python train.py --norm_place="out" --init_std_qkv=0.0198 --init_std_o=0.00375 --lr=0.00166
MLP neurons of a small language model. Each row is named by its layer, matrix (gate and up: input weights) and neuron, and shows model dimensions 0-191. Each number is 128 + 24 x the weight over its row's rms, rounded and kept within 0 to 255. Numbers have three digits each. A neuron's up and down rows have the sign that makes its largest values positive.
After each neuron's rows, "fires after" lists the tokens most often just before its 100 highest values on Wikipedia text that the model never trained on. A number after a token or word is its count.

L5.gate732:136156112153139098104138123149138143066083092132139106135121135164117155092118107165105158124125141110065132073153136154203136129184111128131108109133089090107094147119124136099143151147108106135097133148091082148179120100095097117149115126167101123109144132119108154128112153148129113130116143114131120142129090112125110139163112171139145134125134088095105121140126190105123145132107114041096132115123106121122163112117094145135165136142101148115135141146126124145078090120127037155149127132139104122142126134102129110125139136124154076139161129114148090128164139121074098102
L5.up732:133118143163115124100100127152127095124119162105068123133121156185132095109111117118191102129137137109128132135140091130115113096102094145113114128142123085112107091137154148146159131121114116145143115152132110137142159107081133138128136103120099113146118096150096159131112143163134176133133095104121162150095148117149141100092114094117066099107171126143166137095112141099125147113121163118141136086103157150137118147135144137119137134129155096109078082108162130090127142155143161149112094092163116093141161143123124132154134126133138169126078145105128127163165126139118122166
fires after: "." 50, " The" 9, "," 8, ";" 4

L4.gate616:146166056145168117138082113152110132149142134096130098128148110129109167135136154160101128166142123176117145109097180179179162140121120123145142104058095155112170102119141120090091151150103150099114122130106119143122155103116128146173154163114137144123131141120150131151118127128120150121082148134110105097141127141128127117171133127130135125136120128108120099143147117095135162176145120107122156135119062115140111149153113090114072139145120134097119116152093080130131109155117119103110129149108092153145084090130118124125144144141158099163172158113130159074138162122131117110
L4.up616:112121127138180128089134085117118127157142152110152144119100132131103127118132107123121086090104172105127136103157147132144169144143144119124129133168134146157144100123139107132095143135123133107136128143141121125082126097086153123119155135115170090165165185160136133089178129130141123150133150107123103101149124084137122119148154119184126163128091151134091129139081145190130101123144140104128137165132149189138133121137106114107138171106109147136115115118146118135107106175124164150141151142145160156113103128092145093145140076135121157127124141069095122078148120107090124109
fires after: " =" 53, " " 17, " km" 4, "km" 4, " 1" 4

L2.gate980:109122098164168125114108151135129100121127154122139170161105124161069168150142142118131105135121167132188127154097101160092130155142066137141147115107136138123161101124156111103117156119114154109113117141158099162114153154133101150162111129122148111149138123092157086196144133151094181104092101138105105123150156113098101125146118127153104128145146134097133138135141094104106083110135140149140113134156086127153121151121166130084111095138121123087095150111090127153126155150124103084079139129132097147111108110075156127182209108100179130187148160137073135141134127112136102145
L2.up980:128154139101174139150132137132174111100078153122140132177109116116104168149118133137115137141158143144102106129117123118082165149151074163079169147136153172141149130122124120117120096127122149145127093142149135118100154134123136137118140129123138103084130124123135115193153125150140130120119086142103121186133188138180130159149135098136117148081147157145133100155121077131084135115132153122125119118123157109150113135122114146125140087139143119068124129099123162133129162170096127130078124121132159173137109118037110133154161099071156124137124141130094098126160126096140113102
fires after: " Sh" 18, " Y" 16, "-" 10, " Gold" 8, "|" 7, "ank" 5

L5.gate66:133129109166165108128127128106106102119140143145158120128119114123123200082108121144120146121126096124056122087124127163122127142121126137188129094132104112130141112112144094110170131095135145142100118139136120108135149144134129098181128110175110135122117115125194124150100127112117122123094139107053117144160136102114135111154132110129101068147148157128137138141131111116125126142090111119147143141129111097114101119154144129100101125128139145092097081117132110108121121176113113126091131162134124130128127065128127122178152097115143170168142152141089100140100139148143121119
L5.up66:140123133140145099147155120096122123118131144173131119138116141139153209124083119149141163097160075103074106119159114137122130158117155145175107112139119123146148127135118107094195085097154110112096099146133120121121157148150127119163097136176110134105129089142175127129132112136155107104129122138103114141138122095084146104122144128129116066170153121127098143161146118102128122128095122139133141125134127086147155136138142151104129095169145127130142145127137111112110126144123150172072138120130124117136147113141139164123152073121131118138132131160111131128099112115147154146
fires after: "|" 39, "\n" 25, " |" 8, "===" 4, "D" 4

L6.gate42:167158079171132064176098141151075120105109150129124111154152131149112126122101086135137105123115122132060123108157156183138159091121127116146146161150111101137127080138130089118097147119126136082113124147120119121126131143090140173126127111187140097096065114130114165125129141126101141105089104140132137190148175147129138093138090154136156106124133118119112149142112140088143136151096104108118105160134122125124153113131103129131138134153144132079129112102113134072133123098141104110133156136145109128148133152139098130118170137130120079149114125133099093095126166099131101103
L6.up42:180142149148151102159163148141104107127105166136130108127139145158136132120120128124186126113130114111137152125090143151144140126140087109118150127129137096146118112111133145122147144117143146118115121116162136106182128150112078160186124123130162107100099095130115130158159116134129139120134086127144136138168185099119183104113118132098159131111158112152148154113122137159124084110159126125127139113134133118130096139156105124117134123154156110093138119127132126128128141077158128119107138131133146114142168132071087159101119142171148167125101136141110119125103104089089079155
fires after: " the" 56, " The" 23, "The" 8

L6.gate18:137111102169179107150132124158109137160130142106127130125157116132137113135152158130166123138162116128127156104131127168164126118106144161155129128107111087158160109129157055116126122114111135088132109136111146160093124116150095115157147135151105127126110147157165123115110166112095124109092099095101075097174121136117125102115098171115165153131105118129153159133153113086149123133123145094177136124117110133122130139124142111125120132124143109115114086155128123145162118157116127102112165169127095113109112090129106149169189098128112113136109168160129113106125161166179158073
L6.up18:122099120158134134143151143123104131180155130090133132133139115144164062138145153147156129140156104143129131146127129146096097107093139158159105172104113109144103122144136078143144133135117090121123089146124147155073123125145085098148113126179106135128086152155140093126109107108097137093116110119113085102141140122119106072092144142109136156122134092154146139131152091093156120133100168135143127129098152146166145146101206079114145103148121120131132103114153138144165142096163130085111178181097124139104130099123107150149132110145118147128090114122140130155102110168177153108
fires after: "|" 82, " |" 9

L6.gate727:123111107107119143106109075131154105130109141127147167113122103142122115128150114139105089147134102188082139134080145159082120122135173172146117092084102185163150140156146084129085175123151125135127109124091135139124099141120106098146148114122110138155106100101121127121115146083092122167099148136125068134140112132117114132194137122091106121118114105139170146125141174080149130143106120121159126168132108147094094103117124175118080115127119139103107073125127154154129118157109131134124110161112122111128159095110112073146131158159113116151139158111094088127135170149145136114
L6.up727:146102123141126108167131146111149092114156109092137109143123164150120102137137122150173088096117153131122085125136117126117131153127129126145153125137131111136166138157128054142156135196103113140139117162105118134141112127146176116130132131143130149108118120138148173138108133124113128089095152092130124086189128095094112088142115114111121115121136126117102158134124083111154125145075149129116128143124123086155127127129173088159142122149174094153105132090136122090159114154122134124094116183137128093078146092216137104144086101118125113171177128141096104127143095181163147143
fires after: "|" 22, "\n" 22, " |" 13, "-" 8

L11.gate843:151145085151159166182105125129112158074128088159116123102099118093107105105095129133183162151106138132082128083138122116130084068097087117154159111130172119106121142131126135125102114128127131128127143117106109167137123116128154113137139118125127163135118108127163133103129087106112140151103132151126101153129149106155122124158079128128138090103101163125108142105151144137131150167131105151133136146151117147093110118141136170096151137170138129117160099123145138079113118096135109131131150165147104098137102126149117165110076108089119162140093124148112114118150154111115131127
L11.up843:169140141130137113159099115132142127099127133147133108121105189093100139103124119128141097071095131123079129171143161091160137103084067126129144102130116098156115130146125160135166118116110149111134142123135117169139117128085116158142121107157126119088121100174141200146133129091136119149119114145118139141067136122164138152161119140145155111135136124113139159112134174130111155138098159096148077109133104126150115088140143152127144150131133134144135109087127142130089094145116152141128209098128086126149149123118086118134103122120113128135125099142120112115104108144089104114
fires after: "." 41, " the" 10, "The" 9, " The" 9, "\n" 5

L4.gate340:120186094132143136133104150132156135123105114116190140159087113150119169098135093151146134168130090145090118110108125184124138154124141130180123106081064149156153119164113096085118133127127111118104123142145143112136157107133111119120141100170147150086132136086145108149144123137150161117093095135142093129150140141100147102174127109098150110120135106129102143152142138077120129127105132103120154167124096097125134168125132142135090120134113098101136114106133107160135142160052114121152096159132110118124127103134120127132189086136125101139187149178121152151126152114136159096
L4.up340:152128116131132128137127098117123111100089157169161141107129111149094186099117160160129121115141112130099114195135127108132150123121141173106112096109091120145162169157120129065163131139117151142140141063133130141128088080119078127125145129177116146092121081157131092136141177134160132145150095150171118130134092139122122143138137139100183113130113126123137167127099149113150138180121136127125123136109109146085153138124100137141150134143134134154132126138154150172094151156089129143159133109107105129107160126140132124065146122139112117141147141168125094128115104129104103115
fires after: "\n" 35, " 100" 10, "==" 7, " |" 4, "===" 4, " Ref" 4

L2.gate485:097116115145145168131119125117167155117100101134110109149124124130108134142129126076147128136114103147145063131116166155102137125111105128153102141129158094143174123174148122121150126127175153066132123184223097123099097174138165115128116149123133128110103126124133106115124143126082130158116113143069072161151152124116107116157121098145114082158122152110127181162113126122110116144124101145138133120176115125141076160106143131061114132146117117143147093094099110133116159156096102115111087125142119117081095113108133131171167062108142160171126178122148141105120132140109139123
L2.up485:092116123123148133145159154126138138126140128139143097140128152154132094097141124176145123103146122118143131106161116143103113127084130086163107119117134124129112133112141121112112155141145109143167109137108108144135124138116159142148129160160102117100139154132165117127115089114093155103107133161091113058166131084128103113165084088091113172150158116142155166118108127115141110132097072154147120136153129107154102136132181110170121185145131148111128104086137155099110125089135097100152136148122126149152179139172118104119153069105161170185118120136107139128105112174160108067
fires after: " |" 32, "|" 21, "," 14, " (" 8

L2.gate770:123148101122126106131116120109130135138147138118112161112158062127105131172128126105147123185135146131135109084117147130140117120130092110143135123088117123127200098106137114119120156116148144100161083122133125140103122118124134135101147131177135095120084133108121134129109144103100172141113118132141123178103131177128115131141095160112119094135182128105139131132149130075146155189131128137156140150140113157119121127129166124129107119122109134060106128117116047136138164129129121134109130158129162138127126134159120153122127140103148129174142160123110145130126157152131132135
L2.up770:111151148146146099132130125134121117114155123138120186094132129106115145151121150156123131142156115134160114102098173109120117148167109098127144148099114117170153103144128145106157145108113143131160157098183106152112154098144180187092150143146117138116111117101118110147134125118136155157121096124176136177104171139097097159126114134133117115169154104133154136148094142082165124160147117147147119139116089133147132108121157139177117151120153125092149125112133074145125167124136132148136121169145154127134107132129133136138136091095149135163144154138105132125114153095129170157
fires after: " |" 99

L4.gate1010:121130100118097133163108152153136144104142104117132146106142127077123140122149113132125115142131091152110134034133115137139143111138183113149124145073108130153130099118120076108071151159117133121114111167132136138116140113107098155143155147112122127100110104125176118124116139124123131133112125121097116110129119128140100090128116125100118153116136134129158126163142160082130154154149116131127175124112111100121097140110174139084118149107123146100118088134080099114140127143121081070125124172134093137114124069157121117149132134102153094158149125103125162123177131127124135119
L4.up1010:124148101125135133139104086127070176126121143082103102114078135117082157141098155130118124134131098171142175129135157152110104139161154112136110116069115133104120122130142142089081132129105120084176168137082148141142107131121122112123140142108130164119124118108149136141123142079104139113114142144120131153159143098133115123143127129124127103146163093144115106146146158100171159120109128132089116154125113133097147181143167109143147165110069124120145129122135102118121167131124120061130165183136142096171057083174139123158133118118108122187159117134134120114139145131148129127
fires after: " |" 100

L9.gate303:153109119121114146132145165085146140151071121132153130130152091110138083117109109151113211143172105145132123109111091178132116122176133185180111090105112122130160137083125104091089104108144072168134109109162120093107108125154112123146147141132140127168134134116162144114144122095105115076075166129140152100097159103148151103143131105158132152119173149140138087132121133086161095104096112129111098165109145118146105091103099147118125133112122119111136124116085123138116134154096113123131137103119115127152150109126132088127174115143123110138142133108119116155121127174131089112
L9.up303:134090090149148124124150169098138145138106123110131138130155160151147118084097095158154179124121135137118144119100124112107169119118100165188112119110148112140139127115097117106078145106135130138121127164110118124120142095123097137108091136133143142108125117189121111152126114103075095116114138114119121134109122119120143107099112182120167182118124181122170102095133069162145106156107147133103126119122102158119151080133172105106146117150111126145122090130088153121182097061148138125125119148099140152144151143109161066124117125135146159107108120196153130099149104138160140124
fires after: "\n" 32, " |" 20, "|" 19, " United" 4

L7.gate783:141171116116119141135141114100107085071122144130150109130167155133087080130124116124147152122126148153082124106150159099127132126124169115160095133106135098104133099143129112105165156128105135139125127104095112141144082136152132133123135113170125121111063129140099155189094120100124179103109119144108124140146116141113141119169071131131139133132110180132096093102125161125097158106116128109105123103132132117053118108138142119132104128153102127132095099079155144110154108138106111129112103186146078102113149105103135087132111150115116117126130112163115124122180096104146122096
L7.up783:126165115117135149134119139109116076124119124097149098160145132118120126145115143118129137096145145128085100138164134124140139106128146073149133124119129127155140095132158137127144137118097130117135121131056142146130150129133140157097106134154145142095129120149131119138095131124114112103111137125109123090126124136097143131217083157167132148146097131136051127091106174136136127090119165143136105095108104153082120156140158137119118130115097124147113092102126146121112138143111104133122109165157117126110115096094118116136136149109137113130146115136110137123130130079174137113
fires after: "\n" 69, "." 5, "==" 4

L5.gate744:126153045128198132147126134135141112159119105124170148145150104104142120119220158202141146117143104129130135100091122154129142123106141095179147116137090139138197126124120081095112152132095127118113088129116148120137133136165099122152151108187127126138115132126151123156122133137121110099086122092140083061164171130140109101142112110124120134152106159110088141133123145116196133118106107123095120139118059140148136143113143125100088123125116124111128093144068143161128111136117107126107119153117111135129160131127120087154161173129185106172194151142105111114129149119137124139
L5.up744:123135097122139109137170158126162142184152105123161117130179131078128179149167139169122132110169087127135125111075097078124113140100204124150126135110079187113135145138110104127099116201163133126098110091110168124133138135174127109113138148129082142146154118173148106145151131155162098124129116106158137096176121161122097113150125123119099140142147162101109144125143138100135133131157144147140161133126103112159132139111151103112117133107140109150136132148131170155116116132137131118107133135156109113106170137147137102103111149152164101106224102129119146129099101109116103173
fires after: "\n" 40, " |" 25, "|" 16

L6.gate795:141124081123176151179129119148153095108095133111107161118132132127105130139178163155147105169146086184125106121101130143133146118095165144165125082124111152120195102144172105124141135126137185102107087122071140132124131142152085126112131113157096083146127150096143129156116125142132134145104094080100049154145130133114140109178140112132165111113126165126127139123131179089185115141184115138159154111127099144130105146116135107133110129168105146127120117122109153151151099124110108115108129229118091142092118096143110131155122114130183107141164142125106121094136123102146140108
L6.up795:139144101164142117088131130159167076114096146118097115130081135127131116111151140152153117122147109161139115149087151122154114110098101120124109070100115173122119082141140121154138111136143115100116110133128119109122187136176111136109142114114105121151112163108089099164135138154151125126123092100139102148104124127119121097135114136106170139166141127084075167100118178124159143119157127162140138105122110142149130167142103124167131152163132146100164142098087167178124121125135143117096157131116131118158114163100146152139146107128176099125164114116118117118101122061158140134
fires after: " |" 40, "-" 9, "|" 9, " 0" 9, " 1" 7, " 2" 7

L4.gate337:149153113113140167138093171166134123113158103099154169132112066142128130121154108155137152138118123158104093087116170158149136125082110155193126108098138157153165111117133099114109186144125106114120103205164148157145139163142111173133122162154128102101110165095139116165075116116124144108073150092107113079124133148136129094186110122103150140130114114114117087140101144103149130143102118113136121142137105104120139141129113141127070148122134153092135121096106138149151137141124099089105160162145068159134127088103103124142169124111139115142126168140076129103154167148128116112
L4.up337:158126156120085148112129115135114113111148088107138134092125119172161112072141146125144180099108131090157095123109138104129115133104090165154116110139173095152120150076122131170160131122138101145162150153174147132104131137169114174111084131124137126135109169146126123132117102105108115111124137119134152103075130148144169125128145135115109164149135121132118118107165163171152102078123109149131122133130150121106145100143130122116136121106136117132120124083121168151135130102147123157135139159110108157171142140086114150150129132138108188116111128143131135137141098161161132153
fires after: " " 30, "°" 11, " and" 7, " =" 7

L6.gate646:150156119131132124143121121129137112156146111134130158127113080133128160108130134119125141147113125152055158084122095190078170139156167096163115077147125152132162151101163136104098111126149156104131124141081146082091126143134108111134133130162131103128095156118124116113118116134087122150097139161141102115143159133196136132164115124115084127149128148143157154110152147113138144128120142146115132124129108128120097095125132104144073140191126137125112106145094143125087131146113116156102126116128133100190133121106121086142161106148165148138132148151098099106096133134118153122
L6.up646:107105113149139106119132068154104092093099154143148151131118162100093167106078137141144131182152149121132109119115165128139118121105105126162127129145132123139179164145159133157161134165074164125119187116119118184181087116139065139159117125135115123124158121122143159152165105144109107099116127098133102142152114128073134128205129183103155115112073154089130120149133148114154113121113083120129175122101112105125159113127117133151115128145122140150124144160144130133161138116131104144084120147126091105115121104114163162132148131128146128125147129119139137118128124110116116085
fires after: "\n" 70, " |" 19

L4.gate314:157169088128164101119076111140084117096121124125131102130106090128088119129141106146140109161133139147118132116125166176147149172096121112169158097087097132099141121120131079114149162128112112072176128099090119125129113145165132145152159144144149118122123126117143137123126098148125111123077160094112093119155131108136121082162136110076142123134117135084110121148103114089138130154141153079121119170119103111123124136108108104107096129142113130115098082142115067133146101155141112117130162162148134125114087111153101117125154147122158088146116151111129140094147171115163118083
L4.up314:137145115155134131095130128137133115131081154130149170099164129156123120138159116152121182069126123115165150108144142127142109152146093130131174156126129157156125096136134125147103105153095177147103106128116138098062133073081136136109136146086132131114108175081113136148128142108130162102121113144128143098118153136151178115135124090162130155130155100145133123132096139191164102095136110149149183138125116187180116136130120113137122162115119148096125122111138151119130129104121136113152111145076116167133150118082131094138136141164113152144151134144112158131151112156110133112
fires after: " that" 39, " =" 32, " which" 6

L6.gate477:148118070102152097110092129132112112110103139107117134093170093126095140146135123149149107168107144154065129135142146161164126129105117113163118096085083123128130093189099114084128168141125144129132114171099103166137136104150095116160130138143099108125133142128145088177087136125110121118096151131130076153130105126121130134126127133102154123169093169121167132118118155136131113134135119153151107135164096155158129107129113120121113119111120147128094098124094120143161086161107068139141123153111115158142124073132086124139105174128122118149159156135119092115120148146163126140
L6.up477:161117116112141129071121130110122107120109121152132103138160119134107158149117094138157142127125141119094117169151151112157123164151096104108181132117079102121139101215113146118129128140127090149095106157132124147173152085115124099131142122160102168112143099100093099159088169121158101109146119136153125140090096160073169139111143120132148137114164155100148127116159135119105158123145105144120111132144098134182146128166126117166114121121145137134120149129148110117128122174148087136133137141098132140158163112110109153120083157110091115137135159131120114169130117111105103145
fires after: "." 31, "," 13, " that" 13, " and" 8, " where" 4

L5.gate874:138142101137145091101122105155108169143121135105157130102138112099093109141136087120160113163174158112097146127121135147160137117138148153193126110142117097141174136087112129132119156135086147122134126119107108131131130144138144202147117127109130121108120170137138104088079168098101117131055135115104118106161140135172134167127110149154141148129126143145102126122161171132145163122111109100121083113148098134107136122139114124110119131126069129080085088144068151175113114140116078121159094133160145119155137114120110093134161110116141126190128148146111064113129135125125123097
L5.up874:111136133116134103139180127117137158184120104131161107102134153112147122137144082134138108118171143095086140132100091098128143076120175156167085140148094086143179130100106145121116139117120105132118091118148117132156162123164143168136086109154120162104154146151122081094121148101124103101124121107144136104145145133142117179126150125167105132109135132166115149127167133113134163132085120101091093128133137112138153122140183105115160103145119105134107108105110137149104119107127119160135087146146173079171144157146150110130166116133121115161173115157114070147103105081138104110
fires after: "\n" 49, "|---|---|---|---" 6

L7.gate254:152138107138161143143122152058140110087077114155127118116139106166136144145174100148157148160108136114168115051127115171201114154121162104157108089139128094156160118100115138103136194127085152098142100130150137147147150150147127163188118153158124086108138127106106120118103138128143146121130097147112116185121114147104130096155105154111142165108157143156134137095156162104158139115080117127096124140164064105097100132181121143106123147125101115130129105135134123131125115147126120135131115127153084076139117095126116132151187097153163131135147150118156139109152139116113123143
L7.up254:142118129126129161130146126120160094088140115139148081115146111125168189153143163147162132170145091102145094080151088129176095171110118107134128088118109097133195094141130134131155177147101149106126106106134145125166157148127119144149133145169117129102144117137118161100123170127129178162130086171101111197156097146096107139164066155097116162113105162161134146119104165077158140105110128143148118130140041136107124128123154152137116104094099134162089121132169148138166138140135122139141164158155092098139124082141131168096148125119173135126108153148150156114132169148119127129
fires after: " |" 40, " 100" 10, " 0" 7, " 9" 7

L6.gate468:134127114094145134078124157145121106118101103114129122164146088138125138142130123152130110130157135150091122114104128170114124128164158130148131154109133129145126119086130109120126123144121126136148128122109135111135128109154103108172128124116150102142087120110189130159084117148098126133095155124111090155142154132128109134157162140117139161102148112097167172099163168095155104108094111109156118156149087106127111103152127108119122116151117132075149091173119163121133115147114119133104121130129122129156129109144148085128182127147157143183120169115141091124143125111116148119
L6.up468:122114149151119137108118152122127077131131139146098152166133135147144098124136113114134120086126144129140115128122162124098122125138146117136122161149169104141083115079134131148160132164146111156140128134066121142118117127148120149141106103105150109088121138146175122173062120121120129106132158119115116145103174104113120114157167126158125152137141104107151158137148105100164100116094110117140108107138146119129144122143138112099157095142139104127108109141137176104155135112140123123103090107114096120121092143172162061151162123133133136133146157158149117132167083135168174148
fires after: "\n" 44, " (" 16, " |" 10, "|" 4

L6.gate910:129105113155163102096108085140132074148110141121142178129135108139134120136142118128159101143122139130086116120126143148120104115092160087198130121109119101143143149128119090118151149110098137148185110153107137133144114145136117085163167144159116130160078111154136141128111181094105116129077169164114064155154107123156114104131110124121135127165093148082146165155117149095169117144119109093159112127137113153126081109143097166098079120102099105108109095116101139122137098144113117115103125196122134128123102111134111099182103113145172124160166180157096085121122187131120129112
L6.up910:106109128145149142078142149107152105134110122121185193111130129177143107130117104100147097099096133100124115185130147082090080121108121136114147117142138098152166142124152141141167112123145110156159118137144130162148118119169128084160168108142136161143108107160113128132168167111135151130143160170150137115157094139130124102162139100123131126162112120116130169127136154111125163152085112121158104110123149141109108131131132165102123100136131118136147138102114119108099076142120153166134139189095158074146147134147124116135083124155121149122133133167097094168104146105120112131
fires after: "\n" 62, " |" 13, "|" 10

L5.gate638:128169101131126105144120129140168149151132092120177168147155123103118134115106115132148100155134144138112157076098115159156142116134113145181113112126107124153174096055128104120142168120090172132093095142106144103113137143109135114119148124184136107147134128058170119162097146148122093153080117106106102147185138089130113161153090180142097103137120131168114139129116147126150132127086134073108141136126095137119116134143083107128107122119126113134102111134084158142136105134115082119136129138144105132120097118146142094167147114138135099177141146127095098080140135116131127090
L5.up638:131161128101102065140136150114171143141116108138115141141140152108136111148084090129147111105154136113149128125097141117116152097103094134171125131149140133168160129088102128152137149116140152145082105135113118115116172152152159099087117101147113145134129130067165134148127097170117103112115103098109141135160133111132105170118097135129109105106170108125107130158119126120149128145094112081122147111116148151157156116159119132113133112192153092152111146099087162133159068111135113144126126138136157128114123151146116098161155136150109138116117113137087087128113097111147134127
fires after: "|" 50, "\n" 24

L7.gate393:096151094112167134147105132119122129125096122117173106142162131121152114118098112148154141118126134147060140132148138167123154100132152150153125128087127109146155081122110069087141153145105109101120116132075079113112138133123126142168137097185128116096090155128137115141116129091109107093110152095121099142168090141117144115151110130117146104162147115135133178131145202131140147119090105091122136143147133131132121138155144105092130121148110120132123104152103134112128100144071131126121158147132133199100089118139129117135123112167118137137119162152133089123123108118141111092
L7.up393:110138078149162143155084096108141107129151126107117116143127115114156110173132118149165128110132155166091111116135136167124180089129140121119162141116116149179141096114134059110143174116099116081107111122105093116088164129145139132155135098173117141088103125172175096158132161129109114093116160121141085107167090128145123084111133138097128124158171159143145156168174130106134149158109138121143118115124137158177148119172179092110117131190114127135098142170115130128176098134099124137160140132105156171106146114177110143093095099137127161157139182145130145126103132152142104114
fires after: "|" 70, "\n" 4

L5.gate355:130193114135144104164109145146150098122110120126120142147135101109131151128129102123129157141134106137106143121127140175124148140108112179169197124126123141143148159140134103144120124107098142130109112132087133134124155098138130135117136151156140137129148122132150115085134146106116127152072102098094102147185176147160114164121105144131121103121091135107120133094096161129185110132113139058122168127135050147112165138131126113146095128140097150117109065126118162114136133142088128101162132130134113106133113141136086117130124133113126101138136149137089082137112153115105140095
L5.up355:102143144107122128150118151120174105111140142146112150137112128122139151149078116115132117127114102141120123156103112137092139125114090171138155118120118142165153130153156126119142116110142127147117099157110114149130168124166130122097133103162140163118155111142160100085163117123143129098117095081104139113185154169150090160117097116119122101143129145101100137084099133136139116136093148100094158117133083177139191163165142124138142105156138145144130081119133160127125127139103159104118147102119146107133112143146115129112141127151115150094141129121077088169071129111129157090
fires after: "|" 24, "\n" 18, "==" 12, "-" 5

L2.gate74:135115101145133134147097112122103119095130135099100117127122111148119117143179162110142083167150117121157157100105104148144127117105104109128155121104129133099124123136124126092112159159116146106115131121149102157136124152112136100142113103175116121141131115081171102118110129135107141089107094125072117132179135120097115069152153155122120119123136151085159134130126111086174125120127110123124121104114092108105107102168120117102120151141122125146098135120125143190167162139130086083096123147110109128143113072122117098184171140120141121155161125132137121151156127146164113090
L2.up74:129141150168161100183123113160122118090113151104087162128124130127133120128166122156148124125177079154119159137122119133137109143131056110119168099109132133102143142083079162126142149127103124104144119142135135124098155161168106133126138072150147116115141081104130155147171105138129092105128160148134128184129124103137147141156165149109136090113122116090147154132142145121146114143115126154117139123117158149110157131202130133118149111141140129151060106131137143126156168130124118073132108148163093094179123144133098184177144139186158113149124124125115146122111120148142122096
fires after: " |" 36, "W" 11, " Y" 7, "-" 5, " R" 4

L5.gate736:109135126150136085128135119153131149108107110089179072173169142160114155050073119148098128119138106093105163121134101152164159090142069167144112100142122113105160125136113118087125110115126092175112114142101101103151105148086118115104102128147115109116172147141137146141147131121102143114116105140102113121171087114118114072157133132123112089142131107130143127142110201136101112134109167055118155104110137072135189149115123117099136136133124103110153061136124131126089090111089153124128118126153112155100106097132138100194144147115153091100088136153120115133131124149093092109
L5.up736:122131128113131136100155142113136167163157124067160102109117144128119199135097148137105119110100108101117128101154117141130135110197138125151114119124096088121112109138139140041122154123113130101116147124098119148121105121068114120130123111104147102135173109158168168142130105148123135130117111146120129146103105166117162098137130098143093135104145121114129123120126148089111136088125159098108123122137107130147123118121150085112149132126141118151138142105120115107136122128134133143097143147120102147142107098124131110155166103121158105084110108106118187119107108129110133152
fires after: "." 60, "\n" 26

L2.gate142:111107112141117164155151119137122120117132103102132120139126144097140122143109110091101095140118105116161084086140093133128139100112134109159090128136127117124130092167117104144107170140168149102126105161179144100084092132149156153130133135133092103098125143127152148130108130125113142127117106100077122118128106127134100052101138104105089122148090163135144109142129104104144094131149145142152145110173137117147081107073126101096133160118097147078137126082081093106163153113122097112138129124138116140059118119136155104179117120073122136162125124104122139135121082176113110118
L2.up142:100165129134127116114129122110111145132118155099104189111112130139109149110153097138154166132112126141157144075136128130146131143120141093138134113125145157143114093138143120139136126107125085085173114111127141137113139110096176163093137181106132156130123101105140129092115109144088137113120128115116142149148177125122130080135075030131134073130116128140131127174126145089161070120100161137133102128132156120130194138099166117133131155112096136124089135121099082105157143137144089099118131161158161119146140134084101111163130084093116148184071120119109153141151188100144135122
fires after: " |" 67, "|" 33

L7.gate376:163123126136150116155101092144113082125101136103075096087168084185113181124126139155134192148136150146076157106138179096149144098123110086133144086127149138174141083146131126087140151133114114126122102146097112106137165091139154145129112156172140162111123121116140143131152155140117110135102160129087128159138142120131163115140103101153149132145123147125128120133114173174110130089146130114126135153137094154120128126152133135152105103126137123133126069161101114162135105153131114128126135141138147168123169111180110127152094116116169104126113188093109114135140128156106104137
L7.up376:182131145113159155157134150109114133125098115147101142130142078149157128156150109093165181154093139123118154109177105124161111143128169065118138123145135113136115127106105100119151146086116101156142099121160108128139166086131159149122144158160123145140118141157099082097134132127120122149130132131093108145136153095097144144120111182126112166099116156127107134123140090086116143102179157172085100127115126108100137136168074125136138118060138157111130115149148110113140146128120108132134125135130141147120138133127105134129124142115141121143123166105126086098113127118102113141
fires after: "." 50, "," 21, "\n" 9

L4.gate195:145129132152152111088091117137118141092127158096153160148112119147119149116113149138117149159138155141113145115128218143189109132049138151127128123153107141170139139105107120158120106141093135135114143124141125115110143122076143137142151168106135108129084113128148133136100137118164122108113122091139112119126121084151114138193132103116143108108159113102134124137101164146129110125121138081137139166147150108125152170118102101140080129151119152110094113156106127169113059168119114144148150138157134124118100105117118112126139151112180164148154156100133117151185127111097117117
L4.up195:132070152146138116108118144124129139127109155123153194151146123160147145115112168096121140147091142118085110129135168130160091112111166111106088138149081127124151135131127157129118144110129141152149137100117137139108125103093119084137088147110151136104093146087140116113108171106137135111159084130105126153126167107105122138171155108162105128120127093091126073136073152165120079089126133118132133122125129135096113106103105121123097094129113163132111098126154156133097074119153108156204128141112127137147114118136154057095142129139125121141133126161110087125184111134123166150
fires after: "," 57, " that" 17, ";" 7